config = dict(
    num_hidden_layers=8,
    hidden_size=384,
    num_attention_heads=3,
    num_key_value_heads=3,
    head_dim=128,
    intermediate_size=1024,
    vocab_size=2686,
    hidden_act='reglu',
    norm='rmsnorm',
    norm_place='pre',
    norm_eps=1e-05,
    positions='rope',
    rope_theta=100000.0,
    rope_fraction=0.25,
    qk_norm=True,
    attn_scale=0.0884,
    bias='none',
    tie_word_embeddings=False,
    parallel_block=False,
    init='orth',
    init_std_qkv=0.0209,
    init_std_o=0.00521,
    init_std_up=0.0209,
    init_std_down=0.00319,
    optimizer='muon_variant',
    learning_rate=0.00942,
    beta1=0.95,
    weight_decay=0.017,
    lr_head=0.0096,
    warmup_steps=0,
    schedule='wsd',
    decay_fraction=0.383,
    decay_shape='linear',
    final_lr_fraction=0.1,
    batch_tokens=65536,
    max_seq_len=1024,
    doc_mask=True,
    train_tokens=488400000,
    max_steps=7453,
    dataset='wikipedia_en',
)
MLP neurons of a small language model. Each row is named by its layer, matrix (gate and up: input weights) and neuron, and shows model dimensions 16-207. Each number is 500 + 40 x the weight over its row's rms, rounded and kept within 0 to 999. Numbers have three digits each. A neuron's up and down rows have the sign that makes its largest values positive.
After each neuron's rows, "fires on" lists the tokens most often at its 100 highest values on Wikipedia text that the model never trained on. A number after a token or word is its count.

L4.gate388:504447532487515491508620450512414493499518485564530551534488519446495508585563492507543507514498570524451450496495531467452507554443435504453511502483462493586445532548461511506507510554452512472557498503499509537495468521464469500551484458487496456509572539547528511503495519466479501497467508486538568389528501486518400599524431424493493456484451551559483556447536586566483489529542472522517507528491525468549544484438534558579546516494483469536472528433434486562512498452501534512424533475532536515534481532527489424457421488503526499473548499539503494475530507502484536522
L4.up388:534448494569461507451443459542498454523465530520534503487525529490457543470491523477470479521550491440478502507428558495441490460508482437533519524509509561470555548497492491500458442483497498460501407556537542531450446433400465563562490479504470471502495529503552495527498445530533489490479478493629507468518417500541484535521470559462515549493523436559525525484502501518471465542526491480517543503539485448545509506488579499467459555540468473493514444513505511535454435446488508502501534523563498538535561481538493516458511497493473412566633476570549496521502415485517533530
fires on: "tw" 23, "con" 10, "eg" 9, " " 7, ". " 5, "aw" 4

L4.gate345:471528474487540458492512468465495556559491481449486508427489520455438532514444565570453548490561471486534451484576559528525512478475489500554496526455544561468437550507452490496546440401522545493519416508516503542451499456510538507430473455558563559554454509513439541470476498444438466473464451414485452556516521445463461571497410543493447492476497508532453498465557407508519419474537495538503473522520497471506498491542499494481571497484424485449590503533508562502486514500443443542446516533544564530516546527538452454579487524523453471506559490557476545426468493480519526532
L4.up345:485503486484449473471513502482505516360503542503481498589488482496503494481464500514503468523477483506478379553513568443478459435480472471590442549503458477447488557528496493484548502548522534532533501549446490501516487566470491500574482518381554532517494546571558444507479509436492524539400453472450475473515455502537466495572583493493477438544432508524511531493472422447450480527564526478489537549475473489520602492530515493430434454485516522553464456563478455427494537523443508493470530558517562396535480455479476528511462478430471537520389603502535491528540511510465469433
fires on: "ed" 23, "ed " 11, "ted " 4, "ing" 4, "y " 4, "k" 4

L4.gate631:478507530487497471476608491539543474462516504481507493488561510477481493532499554474457550518470437530579460547484488503584447534418471484488440551527555416546526483465496426557390495555539553418488428528430533523450509454469484481472571454499430523524473481530486483429488482526451545431522497426469445472473467536515496478532448490428477526432511428544488488421475548392482475507511541524483462501590490526490548463514486508559435495474469366535513572451432480535489456469512541500465614508506431471533485537533498510565537460422507495491521555475514506491566547476510507449
L4.up631:488512457584403506480464501569443466479526558507537487542464392480459548454409515507547499532501561495534558571461439581460472608509506465465499416517515502504524471518543478530473484483547474536544538438513487516462509535471520481524459476478403466488618522530529502551487400498514410485425548481558494496526526501531547512522476425550419527417536451513464490516485468451462479519484467545552442527546437483540520401588532446468471447521538514478418539505408511522509449494443496560467517538513510471555468486500457470515455468487507519519537459511512502452545470462544535488
fires on: ", " 24, "," 10, " " 10, "and " 7, "; " 6, "ft " 6

L4.gate911:479515500472464491479516519427446442584544455511533490449558435513521513486482533474482440509458589519519560589448428510580458479406459530485476528541494444543479487497505512492477519499545534491481535506469513524560493437532506473461427456551538539502478498457450539540483504466437475474422472555532499491517537488538473549539536446548526478557538507483447471505538588476443480552489505510521511493487504543543501401446570526547555484471534529474513531537512519469483490540408481497472536472427514505474465498491473515468478429506451484513451486485542561577439526534480513445
L4.up911:503492518591536494525359512476542549508432420556491526451540485546508512469501525437574487485528525540488527460468535480454482517531592509538530500524436504549447442478498493487485499495515465472498470576437532434479518454500525539432475432472515536457477516498491432415478466482505506467494457511566533499479544531484441450484483616509544494504468480511537488483561444493528460467477437575460507557457543541529480536486505499464507470491467504453538484512473459515498480446437606493473450536489527488535550509508478527481508501507503510523483519539567498507524457563477510471
fires on: "ab" 26, "tr" 16, "-" 14, "man" 5

L4.gate963:528456508469496533530507501444504457482474491503454402464447448504475525415464613508509523538528481494575459444438544494539575475524478487459526430553525508523503526520468510531536483458497529533477486555478532545493516566532629511458516510449512463456558476578493542500447451502492473542543463502443533456553490439503512508466479487498494512509540548477414475529470446563539479478531530541440430478562529410479556525472503487451517475496504459524533439527544436544486504541485511478478576526496463505507533487480433475467520563502547525514484498547514547495510492533408480466
L4.up963:521465616464467418428477448493468509474442515478470555458541546482548517433438495488514455466499513501475572497498569506493474516454521473566561506452539513541554537507537429531519488551464563472514523466494454524493574454538523427493423497597469517454459485553477456454372488448514493555527534472406463492528470492427424455517507506516539451493508580478542507546480552491470513524584546446482425506529537543511560513463505479467507545425437543441458491470560471483432522502486532530498489488542524464489470530460534401521528476499429477501482457509441538540490544535547443460
fires on: "b" 22, "of " 20, "le" 7, "h" 5, "l" 5, "di" 4

L4.gate245:454549483565536456443460457436501496511511595464491474478515467565530529482522541480533483508538560483511484538459505485456533526498519444447492527453557471495473473518493442525465515468483532520545491509453561522486475550515563570454453544537504468550494438480564449418488492524556555506504494544513452482526454507415464484527509505509504513490485487435551470452480491418494523445550588491470419494476498460520465481520449487601556493511484492505465434511482472526434490516487488469575604512427488498544473530528484528407520419462581549522532482535461458475475497477544383514
L4.up245:522492458494548455530503447532495504532554494561543525554507510524474507499496531531522433511511485480446505496514478512518491510512509449546527495533538509488470457511431436507578491447610539525538532507576526452490442490482580476492465471497547463473494550446497529599448485501527496523558550531489544520475532479573495527434476438562472519586504447469511535532521525527439496482484459566491478469451503503471542490537452489521486512522468549420507496544509471456471472446482520447545564498479470433569493532534538420499492517519447477504501447538478470442525507555434424474
fires on: "." 35, "i" 18, ", " 9, "| " 6, "and " 4

L4.gate11:572529450418451484519489561458523483552532556517479549493456538482545515477600534540460550443417558486534496465522531465542460548468538523499467487462472503481499477479548543416509488509513494522503499489544406488545516564546528431555410497536522518438480522561538486478431480496516469493522521496483463450559548482464486385515476447482551486575512493543452568561433504539462543472515555509469522526573495548477533461486464522481556478512538457516520419531477505510482516523494495510455537494518469483462502461429467499546508533512532520487518559482520526485512523425503462363
L4.up11:660494544538468535594463503495507513540514515401626478478516516466471457560523434540575520523502537463471477473573567538539484428562530443499550517485460556527471490491426498603543497418529488485477562472455506417585529508442485485522534502518511444501501528494493518471471515440485553412489479436503547466510450519476532505523522452525544491476496550509507532518555547466498494556524448490582568524474517506504500522544520470505452504489496464477452575541500472482522431454506507519491469430522491503483552502505483522546513505488564540494555455451536516556416537541468516470
fires on: "m" 39, "at" 12, "y" 7, "l" 7, "al" 6, "on" 6

L4.gate765:470518500499475455503590494530497417498531460470583441490468467497539431537517552480519558461532496522437477470490547519514490478576550530425507535476506430477484464575458447554487560469565574512546475586461531532481533528502484520534516512424496475614514511536488549497508431508524429511426501519546501531493494527474463492477502481506518491487546513481485512556477514513566518601520504524511472632437521463473471507545448576560428496463464553473392465499503483539445476456476515502543548491437423465465513509480465487446469453478512481486512480465396533517505485485498524556
L4.up765:510514531474470504455526488426428464494537414471531467468513502466443518447591540526426473543530508456452538490454506510467526483411564441418510452494476476437425514507547512471546538495503508487445472547525441510463402519477547516427422471528504516440498553481536508534461484478484503431527546488504594523512494598506515474541516461525471490484460531482463499530488515500494519473538476437484526512535506439551453458524478518492487471539515509456473595549566533519558472504496473449466511462493474504460521599528559473490551532471451483478520547520509447463455543515477460475
fires on: "and " 33, "-" 13, ", " 13, "s " 10

L4.gate5:486453524511399519484471527480461519452482501525542485546527545489493442402454453489496502544429517538522498438511476543464509466473501516575447460467493500553495546506455564545465487495473470562486484468443505464499460519437500486472575478418494494471484492509516573485514538488471480517548468450480544576474539553512476518457499487469565485400490514404533503483497534502484452565593532417519434524496490502513518479512512459403534480542448464480424525482507481478501467568535435570481493483526537500473520553494517458479370489461522463530517545574503445507498483534494448469
L4.up5:468508483462471534414547497505577538575484523527473475528439550488473471438496455531463601533628455404494539490472509476472481453513499457497533513512473497484465551499457445505554467527412496518463510477493540488524527529497440518507547532501521545519487560533562579511441466484532472473505463516549490528540479511478576450446522454527457541529513505521485436519472511518512512534473456546458476509575468467462501559504521521495478539501526497546463456500530455547506425409527485472465507540466531411512510495482473455584492503538543474550496524450515451568526516536527554550
fires on: "ot" 17, "t" 15, "ort " 12, "ter " 5, "ag" 4

L4.gate952:444488543585535467504481547456531521470515497448491504441470523486522505579554489482465485617475518493518425518488500546511524531469474528516444511557486512522516565488489576473476479500546580496533510482581576564498470501543539506451531525508497470478515464536514427506440480455505484504494503516507542488530558475481502550517447519525430469573516538464511478394565455521477469528503491547472477558519493511483511483481435529524434535508369574503477497464431389524530502430436494493516512525483507530487491467510510445532492462462534460476466468588526485479601505515510533471
L4.up952:459425543544516438412453538510523460502535440500473516515494496457469557490508535543392489458553441472537482427492509504508492486529522459556504521521479515502490416496512477534486378527497458474487489576552553497474436459544474473471381586506494450452515565598478514531492539486548517477556477474470543522582531453500527452506510470553489491526526488491541492506488450488455471513485526566555406554492519518567499497522483536434442533449581480512469458488470500475586489516516532484460583606574477525508517518618500564531453473437489519566463492464461480499533483492543581469
fires on: "and " 59, "or " 14, "for " 9, "to " 5, ", " 4

L4.gate655:498447539491496378507490527436464570526549384506471566424516471498449517543529447478535511491472592617477590534482512477478541501449415570502455479450497501495460496448416455588529409460520515545550500523537508469521533460507487513482532484547554566583488519464446474484497488525499548515493441513526494434452517481508493513527464497485450493445546531452505430481469584475493481477498585525478486559505500488513495509511570487526541507444489509540526491494542495501524502458460564526525469486471436515598408453534524527455550536539555495491470515498458482534526490475472525540
L4.up655:533532492502447519561471482527495588529499454481560469446485475517500468545471507476434477548526537527442502514449551542485501545443487482450515444522533498412509445521451554536480528457457544502460534492514516518515492493505499534504539453444566483533494496532494547470486490490528494476567527538486485581467459543563446508451550486524618535437382533522461525488501580474494522503485456519509481442486459526534503466519527488498511485566473459516483499508555504513542529554553459493549542575528493498526444567475505539483487488500512486599547462537458458509473490544556458590
fires on: "am" 35, "oc" 14, "av" 7, "a" 7, "ab" 5, "ast" 4

L4.gate632:544555518420411478530534440482533441514560521550578447478466523582491442518423504466509548578498528495443518467501466533458496411478518476433478498494553517472510495471476506527534514523501541577486464528516480525452495524549584485533479563499473499503539516522475474461508527522497469466411511497447557492497476461433475534427500551462490509533528531460510500464511488499499527431532461571485500557511477442559469507541530532477531489489472563487485528481435453497456523489486490488514399542490539475530513469491469471470470524480448499463455493520472507562486542501457475490
L4.up632:520505517462434475492434486505487445612506569476467552530446463531519526469486546518465428497503448513531434568455470500484487449455513508524548516484493490512471498542484571487485472550442520516485535474510508556552482484440489523451583512497508516523452494482463430482559401532467499522496494495476485505505423522410521454512503483518479550575493597450526525479539502411539546497516535577501512520473458486510583534518515502515545470488465496519513448548431527514458528529484518516479519487457521366463480565547514474541440502545457454522472477456551527555491483508494505543
fires on: "par" 24, "all " 20, "Par" 11, "of " 10, "and " 8

L4.gate403:486510467483596535533509470520534533520492492453481560478536478429477445478476526498517534481474531539556528445424566484507479514473461487543424520467406524570546517470530516378426547498491580498496551488523551466510500522468447497559443483468458552524492490464483496534479438501498502513616535411458515517508495482481475475464513569472487487477547522525554535454473514540440505460520525489492507546600565563621489432542494493498514560423500495486519524530543495486485528538458493492490531580562454488539440506536518538555570510585479501427429558484585493464453485459520576532
L4.up403:589519564518525524519533542485526471517498514473518420492530507444389542436477511487490437489549592520480528458505530497487521513497496524464490415477451545511528526459498479491409527433493478503571464541501506493540558509430552520452480550489472565567479469544489481448475438425521523536497490528508460517606551501489516456463510559484465540500488508496503603522500565528480535449469516528497524550499516517501528454517537498546517480546515553508478523504481473441538466439556390555536499540495429494519571547544462458519543524589465570493472512553491568409557546535524525470
fires on: "y" 22, "ab" 13, "li" 6, "w" 5, "j" 5, "on" 5

L4.gate250:476447492458467561532478471592518501489492531446416471408425377532550457502523537501504551496582544532525435477514538425517494548459536531592427576486514506521456486548498487501477463522508571463468518475526477493532499525491464544478458469578521464543547523459546534490480481496526530484471451485484466488524537432551455522514475523497494470486507494466494570496440500404484449511541528528495522470487514495420563486518517523556462425490472521480598497531486491481558383484472570502508478493491506411536501462493520520506475516408462564521499473559519366484539527524444556515
L4.up250:474518495536480602535467509516473427494515502507526506500502429545470522474471482482474474486527569538498541499475492403469520584530494435525417547527525487442512547516430504521542505536520514464514497414462516528519449477478508561488496507478509526583519483471564488465511543493468437483497505476470512455474511463522483524557491479469504478486476472483503527509456449434500491468561485542513511489498556424476487460471459488498460529533514514436528515519459491487494467543612541465396517452505438436482496457440457474512582451443473538492554515511453527498570487522426477576
fires on: "ed " 50, "ted " 8, "published " 5, "released " 4

L4.gate433:492473462545541507514466521449530484500541525512532580495487548566510509473485582545542501504516486457541428500455488547529556561507620590464522520573468413521448528501462500431514498450495504527493427504481528535479536541506552465493461509521515533568492491495464464559544439464512523496510486531503533534447523536483491454511494463507417481454530482539508556532462539489422537491530482529514481628499510467517524519473447525465559560491491471536480452504474516450491488456487497569477506527419569534455468557531475484469527493542495500461411549577463487602492505515500548458
L4.up433:498491523559541487444497476568524378517444508527555536508495506490503487496463510551450457497506492440491496613483494471506559529462472486493530560474513449502494549478521521482560522473443528488512433423479520480493503518507509459577500485519472462484448484471518529528490476485484543516562493477530481515545499575462464465519543490425497519582536463494530479587557480552517482400497404489476416473532525526537491491459492505601462535525522468446540494515476435543507465474467550460498407507532480463506473458511458365472505530457502443544526547477485462533454552415514490533
fires on: "le" 43, "ep" 11, "l" 11, "s" 7, "ing" 6